python train.py --num_hidden_layers=9 --hidden_size=640 --num_attention_heads=10 --num_key_value_heads=10 --head_dim=64 --intermediate_size=2560 --vocab_size=32768 --hidden_act="tanh_gelu" --norm="layernorm" --norm_place="pre" --norm_eps=1e-05 --positions="learned" --qk_norm=false --attn_scale=0.125 --bias="all" --tie_word_embeddings=true --parallel_block=true --init="uniform" --init_std_qkv=0.0269 --init_std_o=0.00633 --init_std_up=0.0269 --init_std_down=0.00633 --init_out_by_depth=true --optimizer="muon_variant" --learning_rate=0.00519 --lr_mult_down=1.5 --beta1=0.95 --lr_head=0.0033 --max_grad_norm=2.0 --warmup_steps=200 --schedule="wsd" --decay_fraction=0.837 --decay_shape="linear" --final_lr_fraction=0.05 --batch_tokens=[32768, 65536, 98304] --max_seq_len=512 --doc_mask=false --train_tokens=795200000 --max_steps=13032 --dataset="wikipedia_en"
MLP neurons of a small language model. Each row is named by its layer, matrix (down: output weights) and neuron, and shows model dimensions 426-553. Each number is 128 + 32 x the weight over its row's rms, rounded and kept within 0 to 255.
A block is one neuron, or neurons of one layer that tend to fire together. After each block is what it responds to, as a language model described it from the Wikipedia text at the highest values.

L6.down66 [115  73 105 103 144  93 123 131  94 171 179 156  89  98 101 128 158 120  95 104 105 102 121 135 169 168 118  87 171 157 117  66 207  87 138 127  90 188 101 128 117 146  79 124  83  97 147 145 102 115 132 130 168 114  61 137 103  57 123  70 103  97 146 162 161 137  95 125 130  92 152  92 162 130 144 197 136 169 123 178  67  93  74 230 133 144 116 112 151 118 169  88 158 153 122 159 109 129  76 120 125 165 100 150 196  61 144 166 167 129 104  58 117 133 150 117 109 153 199  91  86 130 170 123  94 173 182 166]
L6.down438 [ 79  89  86 152  73 108 163 115 111 183 149 132 137 151 177 113 161 139 139 149 195 124 120 112 186 158 194 158 159  70 121 118  70 104 132 147  80 135 147 172 147 128 194 100 147 130 138 107 130 106  97 133 115  94 139  98 171 164 137 119 177  44 205 117 143 123  98 113 126 106 165 125 134  71 111 155 130 153  84 174  77 143 165  76  77 156  97 132 150  87 137 107  72 150 143 122 119 142 139 110 134 134 116 206  74 143 165 132 131  99 143 106 117 100 130 102 170 170 118  96 136 126  94 128 115 149 162 132]
L6.down963 [165 123  75 127  98 123  60  81 116 125 173 143  97 140 136 127 170  92 141 149 108 179 116 158  85 148 111 175  78 132 122 121 142 118 122  89  97 129 157 133 135 120 154  83 100 151 145 149 119 186 136 107 111 101 168 118 142 104 121  85 153 155 159  99 179 190 163 141 123 133 128 155 129 131 120 128 141 101 165  74 133 135 107 143  69 159 125 100 144 170 142  87 126 132 174 150 109 121 129 148 165 139  96 145 115 160 181 117 126 108 121 135 143 152 140 146 160  94 178 121 128 119 121 130 138  81  87 202]
L6.down1391 [ 37 143 123  98  99 131  96 148  87 135 209 203 135 132 113 192  49 140 144 101  98 115 139 118 139 111 101 109 149 139  95 125 144  86 107  38 110 141 104 165 144 109 123  91 134 143 131 127 136 127  90 166 120 130  81  87 121  34 101 132 185 127  89 101 142 126 144 110 175 167 125 121 143 169 102 140 153 109  73 178 117 114 102 176 118 127  71 166 146 166  76 106 199 104 182 145  95  96  96 182 151 122  97 103 156 161 160 111 131 109 108 145 165 108 125  83 113 118 148 163 170 130 158 116 130  78 155 144]
L6.down1407 [ 60 143 120  71 108  85 152 140 130 111 140 122 148  91 178 124 146 125 223 113 157  92 108  60 132 104 145 144  59  99 165 134 146  93 106 114 176 164 113 133 168 141 132 150 120 110 136 167 172 151 161 145 105  83 155 141 128 134 130 123 174 110 123 166 108 149  90 136 151  96  92 155 106 114 130 116  93 231  98  85 151 132 109  79  98 122  68  65 109  89 171 103 125 129 113 150 101 124  96 125  96 164 125  68 165 172 115  82 193  97 126 139 166 145 124  95 128 127 139  95  86 142  32 139 154 124 125 172]
L6.down2076 [205 117 162 219 182 156 168 147 101  94 122 109 139 187 166  92 123 129  97 114 150 130 137 151  81 181 102  86 149 190 123 111 173  66 196 143 120 156 224 159 178 138 110 160 146  83 136  71 132 145 106  98 138 104  72 182  96 144 129 103 107  96 140  93 178 124 107 142 119 100 154 164 122  83 106 172  75 105 154 106 110 196 115 111  79  76  85 113 169 101 170 106 108 164  84 118 168 151 123 151  91 136  96 105  94  74 173 132 112 154 142 152  97 102 115 111 131 111 118  95 210 138 128 147 109 114  94 114]
L6.down2197 [139 132 136  93 161 159 106 121  97 181 135 111 136  92 177 126  92  40 158  99 123 147  74  94 164 135  92  90  94  67  76  67 138 146 154 149  88 156 134 144  84  83  66 154  93 100 133 162 155 165 149 156 119  90 163 162  78 101 153  92 160 126  93 152 105 158 176  81 125 109 173 138 128 108 126 109 100  90 141 125 188 178 104  94  49 183 106 100 122 157 142  88 174  94 132 130 195 128 116  85 148 112 145 131 140 141 131  72 176 129 147 104 153  92 112 139 118 133 145 131 168  71 142  84 109 149  71 139]
L6.down2302 [ 98 128  54 110 136 229  97 127 155 151 163 121 154 190  95 101  92  86 112 146 118 118  73 169 135 133 106  91 135 163 154  68 161 132 163 138 116  95 123 119 152  80 160 142 112  78 101 112 165 168 128 174 106 142 146  90 109 154 171  77 184  98 119 140 116  96  56 156  95 149 124 124 200 118  50  98 101 162 133 118  85 103 127  91  88 115 110 188 186 150 172 134 104 175 179 124  92 106 113 142 165 131  89  80 100 169 137 135 169 146 141 128 113 191 177  56 186  88 126  99  89  95 114 132 155 147 106 147]
Description: Start of name. First fragment of a word split into pieces, mostly the opening capital of a proper name, as in Ashraf G-hani, Musa G-urbanli, Saint-G-irons.

L5.down2060 [166 176 143 117 106  80 137 185 141 134 176 141 213  69  99  78 165 146 185 108 150 109 136 119 175  99  97 126  86 143  41  98 148  82  93 109 155 148 112 133  97 129  79 109 129 120 151 181 161 152 128 130 135 147 130 144 191 105 109 207  89 127  85 169 174 104 117 142 131 102 113  68  80 140 153  86 148  98 130 154  81 151 123  98 142  94 107 120 133 132 151 172 173 118 140 119 191 180  92 141 112  97 164 192 167 144  91  98  90 120 121 113  86 114  87 126 117 128 111 109 141 168 168 138 140 106 147 102]
L5.down2494 [216  97  99 141  98 143  87 107 148 103 162 110 160 105 104 114 122  97 130 132 141 163 113  91 165 161 115 151 168 137 105 136 171 174 140 135 143 137 140 171 137 112 148 112 128  83 145  81  68 105 116 120 113 127 154 106 175 120 104 145 103 148 172 149 194 118 109 111 144 115 162 155 165  76  84 145 180 123 126  88 157 122 162 140 145 125  95 168 112 108 199 164 145 147 157 111 180 101 179 115  94 163 135 157  95 103 118 103 146 127 115 183 160 132 154 113 126 133  94 120 129 143 122 117 127  72 108 116]
Description: Dates inside time spans. Month names and year digits inside dates, mainly at the start of from X to Y tenure spans in biographies, e.g. from 18 October, from 19[8]7, June 2020.

L6.down262 [147 138 151 133 126 135  71  95 180  95 129 115 174 122  86 111  80 113 130 122  97 119 102 144 113 122 109 125 110 161 163 160 114 150 110 135 175 163 117 174 192  77 126  95 146 207 121 142  82 122 188 104  63 128 131  82 131 184 152 121 144  93  89 133 139 146 173 102 156 169 150 154  90  82 122 113 106  56 125 117 153 184  77 159 117  93 102  92  80 111 179  72 101 141 163  93 107 165 122 114 114 158 137  74 126  66 155 114  88 108  99 145 118 147 101  47 117 134 168 101 128 150 176  83 141 104 173 122]
L6.down477 [ 71 108 103 129 123 160  69 115 115  66  69  89 130 148 127 132 133  79 144 105 105 155  64 163 144 141 133  69 198 113 191 171 132 142  89 130 108 127 131 163 154 156 117  91 106 112  98 118  93  95 107 158  97 153 173 133 112  95 158 110 145 102 115 125  73 103 122 155 161 140 132  88 140 123  75  87 135 125 107  81 151  68 121 157 138 100  84 114 100 170 160 162 151 188 150  85  97 112 167 151 159 105 143 146 114 140 114 129 116 135 111 150 115 144 157  63  76 140 151 113  64 148  70  78 154 173 118 106]
L6.down679 [ 80 136 151 110 157 127 116 163 139  94 142 159 143 102  45 132  80 151  99  97 121 156 136 130 113  98 130 118 163 120 141 125 152 122 152 154 120 152 131 131 107  93  70 136 144  79  98 111 157 154 135  75 122 168 170  95 128 101  94  90 127 143  86 108 219 156 119 136 141 170 109 128 115 154 133  81 132  91 138 139  79 140 161 169  92 128  93  60  85 147 148 117 176 156 162 114 101 153  92  84 125  99 120 117 157 100 138 185 122 106 151 111  96 119 126  79  93 195 152  89 143  76 134 137  86 114 134 126]
L6.down770 [114 110 154 129 108 162  95 129 138 107 192 186  82 119 117  74 120 140 133 119 100 142  78  78 106 137 140 146 159 144 162 203  50 136 136 142 117 103 127 156 134 110 153 181  96 164 114 179 125  97 152 157 160 162 162 132 177 116 107 184 157 108  79  63 197 106 194 125 133 189  85  89 168 108 144  85 160 133 187 161 160 143 159 120 165 138 162 132 128 126 126 122 185 151 113  64 120 147 125 132 123 105 111 184  90 170 113 194 195 146 123  81 129 138 133  96 158  86 133  71 128  98  86 160 182 106 124  85]
L6.down1382 [105  84 136 147 168 142 127 107 190 112 123 128 162 123 134 128  94 129 120 155 144 162 111  32 161  94 152 147 156 162  87  73 157  89 170 119 131  99 126 124 153 154  65 167 123 121 106 177 160 129 122 132 135 130 151 140 161 146 133 145 116 110 102 106 145 122 156 121 162 103 167 170 121 164  98 123 155 106 153 129 121 111 135 130  63  78  86 127 132  98 118 182 109 137 144  98 148 102  87 132 114 162 176 128 100 106 127 133 142  75 117 121  92  87 103 125 137 111 144  99 129 130 162  98  94 123 132 120]
L6.down1895 [119 165 111  94 128 123 105  96 108 175 123  90  81 159 173  84 178 142  82 114  99  95 120  67 185  92 113 122 132 135 201 107 154 131 153 103 149 131 146 133 146 109  87  89  87 132 153 102 125 123  41  96 137 168 101 128 127 159 116 211  59 135 165 162 142 122  80 171 159  72 147 139 124 107 163 166 114 105  90 148  93  98 234 163  96 114 137  90 102  86  59 110  92 115 129 109 155 116 129 189 178 105 144 163 119 197  83 170 106 123 119 165 144 115 178  67 117 175 102  81 163 117 116 133 159 112 115 101]
L6.down1914 [127 120 113 100 173 125 128 144 165  88 136 177 119 181 176  96  95  67 168 125  99  65 143 185 129 148 154 107 137 166 118 151 142  93  98 147 122  98 135 183 132 150 115 155 108 138 145 170  90 159 146 141 169 160 176 117  90  97 133  85 149 106 112 105 148  97 114 170  85 125 102  95 177 118 116  87 114 187 104 129 141 112  83  67  37 154 109 141 107 136  77  64 170 140 103 129 141 132 178 143  85 105 146 139 135 154  69  99 132 115 117  81  92  80 164 150 157 113 143 146 122 134 164 139 134 147 183 119]
L6.down2232 [120 119 156 120  89  65 119 109 176 170 127 132 158 110  98 137  75 120  94 140 151 144 102 165 150  71 144 134 118 167 141 150 133  97 131 125 123 154  97  97 139 132 159 141 143 119  90 137 123 128 139 143 149  54 172  44 195 175 150 131  79  64 112 108 129  92 123 130 159 143 108 117 136  98 168 121 131  99 147  78 122 108 142 133 153 107 133 151 134 136 186 177 130 124 154 144 137  90 116 127 112 104 136 101 130 106 130 101 149 126 154 168 130 107 133 103 116  97  89  99 174 110  99 139 111 138 100 136]
Description: Noun-phrase-final head words. Final token of a noun phrase, usually its head noun or a number's last digit, just before a preposition or punctuation, as in sector, deal, seasons, 20,000.

L5.down777 [121 109  94 106 115  85 109 120 115  76 118 105 158 119 126 122  64  35 111 135 179 170 160 123  53 153 145 155 160 118 122  99 117 118 112  99  78 119 115 147 172 128  55 129 125  88 137 166 133  92 177 115 120 175 106 111 118 111  87 137 101 166 123 119 108 133 217 139 122  90 127 107 200  69  75 166 129 117  96 125 130 153 150 144 130  89 188 141 168 120 191 167 161 157 193 107  63 136  73 134 146 163 114 125 126 156 177 127 121 143 111 119 144 141 126  84 159 164 100 120  94 190 166 114  77 190 139 153]
L5.down1677 [111  84 116 114 110 129 148 155 146 155 145  98 100  94 159  94 103 125 169 125  88 155 162  92 124 103 175  95  86 118 153  82 115 105  89 186 186 129 137  85 109 162  83 136 113 115 134 179 147 138  78 142 161 161 199 156 127 111 171 154 132 158 184 164 108 111 146 124  95 184 119 113  89  81 110 153  95 152 126 157 153 156 138 133 136  64 144 183  95 125 116 101  82 146 167 170 156 157  90 128 206 147 104 171  64 148 128  83 163  99  86 107 138  81  82 115 131 129  96 141 137 119  77 122  71 193 106 142]
Description: Word-start pieces, modifiers. Mainly the first piece of a split word, like g|lebe, p|amuɲ, f|jords, or 1|6 in numbers; also quantity or importance modifiers after a/an/the/numerals, like important, major, little.

L6.down109 [115 135 145 123 163 132 143 144 126 114  88 129 140 154 128 167 152 101 143 150 159 160 138 101  66 124 166  67 210 185 130 115 242 154 116 115 145 156 134  88  95 215 139  76 188 188 133 173 163 165 100  99 116  98 140 113 167 125 148 117 160  54 119 128 126 140 154 131 179  70 118 114 113 113 155 149 143 116 164 203 123  87 104 173 152 147  82 137  78 134  96  93 174 140 123 155 114 109  72 140 160  93 154 112 130 147  92 145  99 101 135 136 106 105 165 161 121 173 181 135 153 127 133 168 114 132 130  99]
L6.down318 [122  79 151 109 139 156 175  80 125 131 172 102 144 201 109 147 178 137 129 144  71 111  99 151  96 118  77 137 142 123 157 104 123 172 160 125 133 182 155 120 127 171 142  87 142 111  50 167 123 110 103 166 112 145 132 136 143 156  83 155  95 196  80 168 169 166 130  63 150 126 181 109 123 103 120  91 111 130 197 130 135 112 141  91 193 135 143 127 159  85 136  81 111 159 157 185 132 140  57 161 135 186 122 134 136  96 134  96 143 101 167 188 138  69 160  62 123 184 134 125 127  82 131 141 161 102 145 147]
L6.down508 [141 150 127 187 149  69 105 187  87  91  97 156 131 163  58 130 101 107 125 108 165 144 121 115 136 113 155 148 146  71 104 116 165 125 105  81 131 165 138 176 120 141 116 148 113 131 144  70 118 150 110 135 118 178 102 134 108 147 161 182 112 112 123 149 144  96 109 169 129 137 175 113 160 136  70 115 149  94 194 136 131 171 158 132 147 124 161 130 120 119 132 183 165 104 186  73 112 214  98 144  65 125 162 114  84 129 124  74 108  88  84  66 154 120  53 109 143 100 212 125  97 106 152 104 125 172 100 160]
L6.down628 [145 143 181 140 147 190  82 143 193 129  70 101 148 123 100  75 114 122 131 181  35 101 162 137 117  36 141  96 117 127 104 172 120 140 155  86 171 101 174 161 182 123 117  77 134 111 103  70 129 127  82 142 177 164 185 100 129 126  85 167 111 109  25 107 124  47 101 138 121 108 136 108 117 156 162 187  85 127 131 141 111 109 113 161 110 128 185 150 105 102 144 133 133 120 128 121 121 166 110 121 136 112  88 156 138 121 136 117 144 111 118 102 174 111 131 147 114  66  99 159  95 116 161 148 164 107  75 131]
L6.down656 [146 222 172 120 118 122 171 123 110 112 125 198  93 161 125 196 135 175  41  97 122 122 156  82 163 128 156 133 119  76 103  85 181  99  89 111 128 195 107 132 173 146 127  79 119 107 112 148 108 153 135  77 137 144  92  83 130  85 145 143 137 176 167 167 148 135 164 162 153 117 133 146 123 114 138 136  60 131  78 108 132  95 151 106 162 115 133 119 138 148 146 151 162 151 176  83 101 124 155  72 120 128 124 132 146 148 100  77 124  89 130 127  70  95 106 158 154 126  77 133  82 162 183 120 113  62 174 157]
L6.down1350 [129 142  93 169 119 127 161  99 177 116 119 123 138 154 102  74 165  85 154  78  88 128 125 104 137 127  81 108  96 113 139 163 109 102 108 142 166 147 153 184  99  84 232  73 111 144 116 127 176 115  79 167 122 128 173 104 111  59 129 178 135  81  78 148 142 141 119  67 123 127 107 112 149  88 155 177 128  96 170 156 158  60 103 162  88 175  75 139 169 120 117 137 120 133 126 113 126 154 135 109 166 125 118 124 126 139 170 141 106 110 121 148 151 139 152  95  96 151 164 172  93  58 105 119 112 196  98  75]
L6.down1527 [131 116 146 129  80 191  82  86 102  88 120 128 106  83  88 129 120 164  86 162 165 130  84 134 101  95 128 140 174  92 144  92 153 118 128 114 116 155 174 153 143 116 140 110  60 156 158 108 123 119 125 124 136  91 111 141 157 140 170 115  71 103 170  91 138 128 129  85 100 103 151 126  91 150 105 103 148  68  96 179 132 128 134 183 162 117 133 126 136 107 122 145 116 148 125 150 176 129 133  87  55 150 118 137 128 164 123 138 111  86 150 138  81 148 156  57 151 146  70 191 149 108 144 139  20  92 188 115]
L6.down2145 [128 133  87 116 109 113  92 131 129 123 143 132 150 109 111 180 116 135 134 166 110 124 149 104 129 128 121 146 101 111 101 167 150 118 128 166 121  80 115 134 126 142 187 155 160 126 192  99 122 174  79 111  72  87 172 147  94  97  92 201  89 142 241 112 132 187 157 138 111 114  99 163 174 188 161 120 119 107 100 152 118 113 178 131  98 158 112 149 149  84 145 184 101  92 136 134 121 106 119 100 147 162  46 124 127 153 122 126 131 170 153 127 149 147 154  91 108 134 107 184 109 159 135 164 135 101 149 162]
Description: Digits in date ranges. Digits that end a year or day number in dates, especially the start of a "from … to" range, e.g. from 199[9] to 2002, November [2], 1990.

L5.down1040 [121 180 153 151 160  85 151  74 105 138  85 127 125 157 148 155 152 141 140 136 160 133  91 105 140  89 100 125 148 162 143  85 125 149 135  94  87 133 155 185 104 119 138 135 132 174 115 120 180 161 106  81  83 159  97 141 112 158  96 110 193 156  90 212 149 208 162 185 118 174  90 139  97 132 107  90  77  84 102 116 130 130  98 182 103  80  60 118 101 175 116 130 109 134 174 118 193  90 130 167  91 171  70 139 128 140 121 160 152 101 108 139  84 105 125 139 161 158  89 140 167 141 176 161 117 110 128 150]
L5.down1957 [177 106 129 117 115 136 125 150  93 136 107 104 140 129  73 115 152  75 103  71 170 156  90  96 118 145 103 149  98 120 114 125 136 124 129 126  99 128 109 141 113  88  89 120 132 113  97 157 126 191 105 120  96 134 122 197 187 157  92 119 103 123 124 151 130 110 101 191 169 107 138 172  90  66  86 145  64 130 132 157 225 170  65 140  98 100  95 105 109  72  76 105 117 157 168  76 196  84 111 210 196 101 115 150 143 144 126 145 125 166 123 135 205 138  80 108 124 200 126 143 186 114 122 138 156 125 124 121]
Description: Plural noun endings. Plural count nouns or their final -s/-es word piece after quantifiers, of, or these, e.g. charges, episodes, mosques, cultivars, also in section headings like Types.

L2.down2011 [165 124 148 116 138  85 115 142 157 115 153 165 176 109 156 143 131 141 135  77 118  72 106  83  96 129 122 145  97  81 102 119 197 171 161  92 140 154  99 102 137 113 137 126 158 112 103 131 129 129 121 134 168  75 103 157 131 143 115 171 149  96 111 176 128 147  99 112 173 132 135  64 105 133 147 153 126 179 152 140 135 132 149 127 109 123 119  93 119 176 145 128 119 150 155 116  90  83 116 115 132 129  96 184  88 159 151 121 156  96 143 131 155 156 116 143 160 144 150 132 114 145  62  82 130 143 139 182]
L2.down2106 [ 98 110 139 133 189 190 124 148 114 119  89 109 151 152 189 123 104 139  73 183 130 178 181 115 108  86 102 150 143 121 140  64 158 134 132  87 164 155 159 125  98 127 161 104 148 129 184 120  78 189 104 106  94  93 115 174 109 196  67 115 131  84 139 112  99 117 113 109 156 151 106 110 115 129 138 157 119 150 104 121 176  68 135 105  89 135 132 127 112  69 139 156 167 167 162 169 149  89 142 144 129  84 144 166  96 158 139 123 118 117  92 123 157 136 122 184  60 148 125 109 169 163 141 176 170 137 104 218]
L2.down2220 [153 142 145 165 191  72 120 136  69 143 131 124 150 139 113 145  83 118 156 133 101 192 114 128 150  95  73  76 114 134  96 144 155 168 172  54  78 116 122  89  92 109 100 109 114 141  97 124 139 139  28 135 116 140 137 113 143 168 144  95  96 142 118 203 127 168 100 116  96 112 122  82 112 121 144 104 105 156 120 113 126 132 154 163  80  64 140 130 114 183  50 129 145 167 140 158 226  77 128 204  94 131 123 128 114 150 142 123 165 119 165 179  71 111 163 167 125 139  81 134 124 138 181  93 145 137 154 181]
L2.down2528 [ 98 140 140 180 185 147 153  94  91 179 120 174 160 126 156  97  95 107 111  83  97 105 165 128  81 106  52 112 140 145 157 160 173 104 155  90 111 163 145 200 126 152 165  95 164 105 151 143  95 161  97 103  85 136 169 158 123 184 116 120 119 122 121 112 153 100 111 148 117 138  88 122 119 145  97 111 132 100 164  96  84  85  90 111 101 103  80 144 139 169  75 129  97 120 158  98 202  74 133 122 117 138 140 119  67 123 147 141 135 169 156 138  79 119 140 169 103 162 177 152 122  92  72 126 114 147 164 162]
Description: Word-final inflectional suffixes. Suffix pieces ending a word, mostly plural -s/-es, also -ing and decade "s", as in cups, 1790s, styling, plus words like other, himself.

L2.down709 [108 102 129 146 138 134 127 120 108 124 135  87  95  79 143  98  93 123  93 165 127 135 185 187 181 118 154 128 185  95 130 106 146 137 128 150  95 123 118 103 109 151 107 100 138 127 112 137 134 174 119 177 104 182 136 152 185 107  73 131 180 127 142 187 166 111 154 117 126 132  68  96 117 131 101 147  73 130  88  97 155 145 137 117 136 129 162 130 177 149 137 147 145  84 164  77 145 123 166 134  94 120 138 145 114 139 124  84 144 122 180  79  74  92  98 162 140 157 129 133  62 105 110 169 125  73 165  76]
L2.down1673 [114  76  59 120 131 183 149 166 128 145 137 131 182 105 112  90 109 127 171 155 182 163 130 144 159 101 138 125 142 105 130 105 137  76 142 186  98 162 149 117  90 191 121  95 146 165 119 127 111 183 144 200 135 116 131 155 154 198 154 130  44 127  95 177 122 126 112 154 194 136 184 115 107 131  96 139 111 133 128 179 136 111 197 128 144 188 148 165 116  88 163  86 213 112 108 112 128 135  78 131 117 115 131  69 108  92 134 115 140 114 178 133  90 124 181 126 110 152 186 136 117 132 105 189 147 116 130 137]
L2.down1768 [160  79 150 180 115 132 164 141 158  72 161 120 146 101 109 123 125 142 173 151 108 105  82 117  78 160 110 139 105  90 133 126 147 146 107 152 131 118 112 130  64 137 100 136 160 148  79 141  71 132 117 142 111 112 185 147  94 194 107 126 152 139 146 169  94 130 110 177 143 189 151 103  90 103 103 126 134  79 136 101 140 107 125 192 164 120 121 116 158 181 153 136 147 103 149 127 120  77 133  38  90 117 177 174  85 104 131 118  94 171 155  59 130 174 102 116 106  64 183 154 104  58 133 114 141 118  81 146]
L2.down2107 [124 150  79 151  61  68 139 125 138 129 141 140 170 124  92 125 111 180 124 135 120  93 150 136 130  41 108 154 104 141 137 107  93 109 157 138  96 122 133 140 103 158 141 138 107 123 147 102 109 134  70 110 133 110 205 185 172 147 151 150 147  89 155 133 141 106 159 120 146  80 113 147 141 136 151 109  86 143 100 184 140 128 109 113 132 145 177 155 115 189 112  64  89 122 154  83 127 181 104 147  73  78 134 164 165 116 152 176 164 194 140 148 157  95 191 134  60  94 110 162  95 153 187 113 155 125  95 126]
Description: Single digit tokens in numbers. Single digits inside numbers, mostly 0 or 2, in ISBNs, years (2014, 2004), ordinals (80th, 90th), ages, dates, and table scores.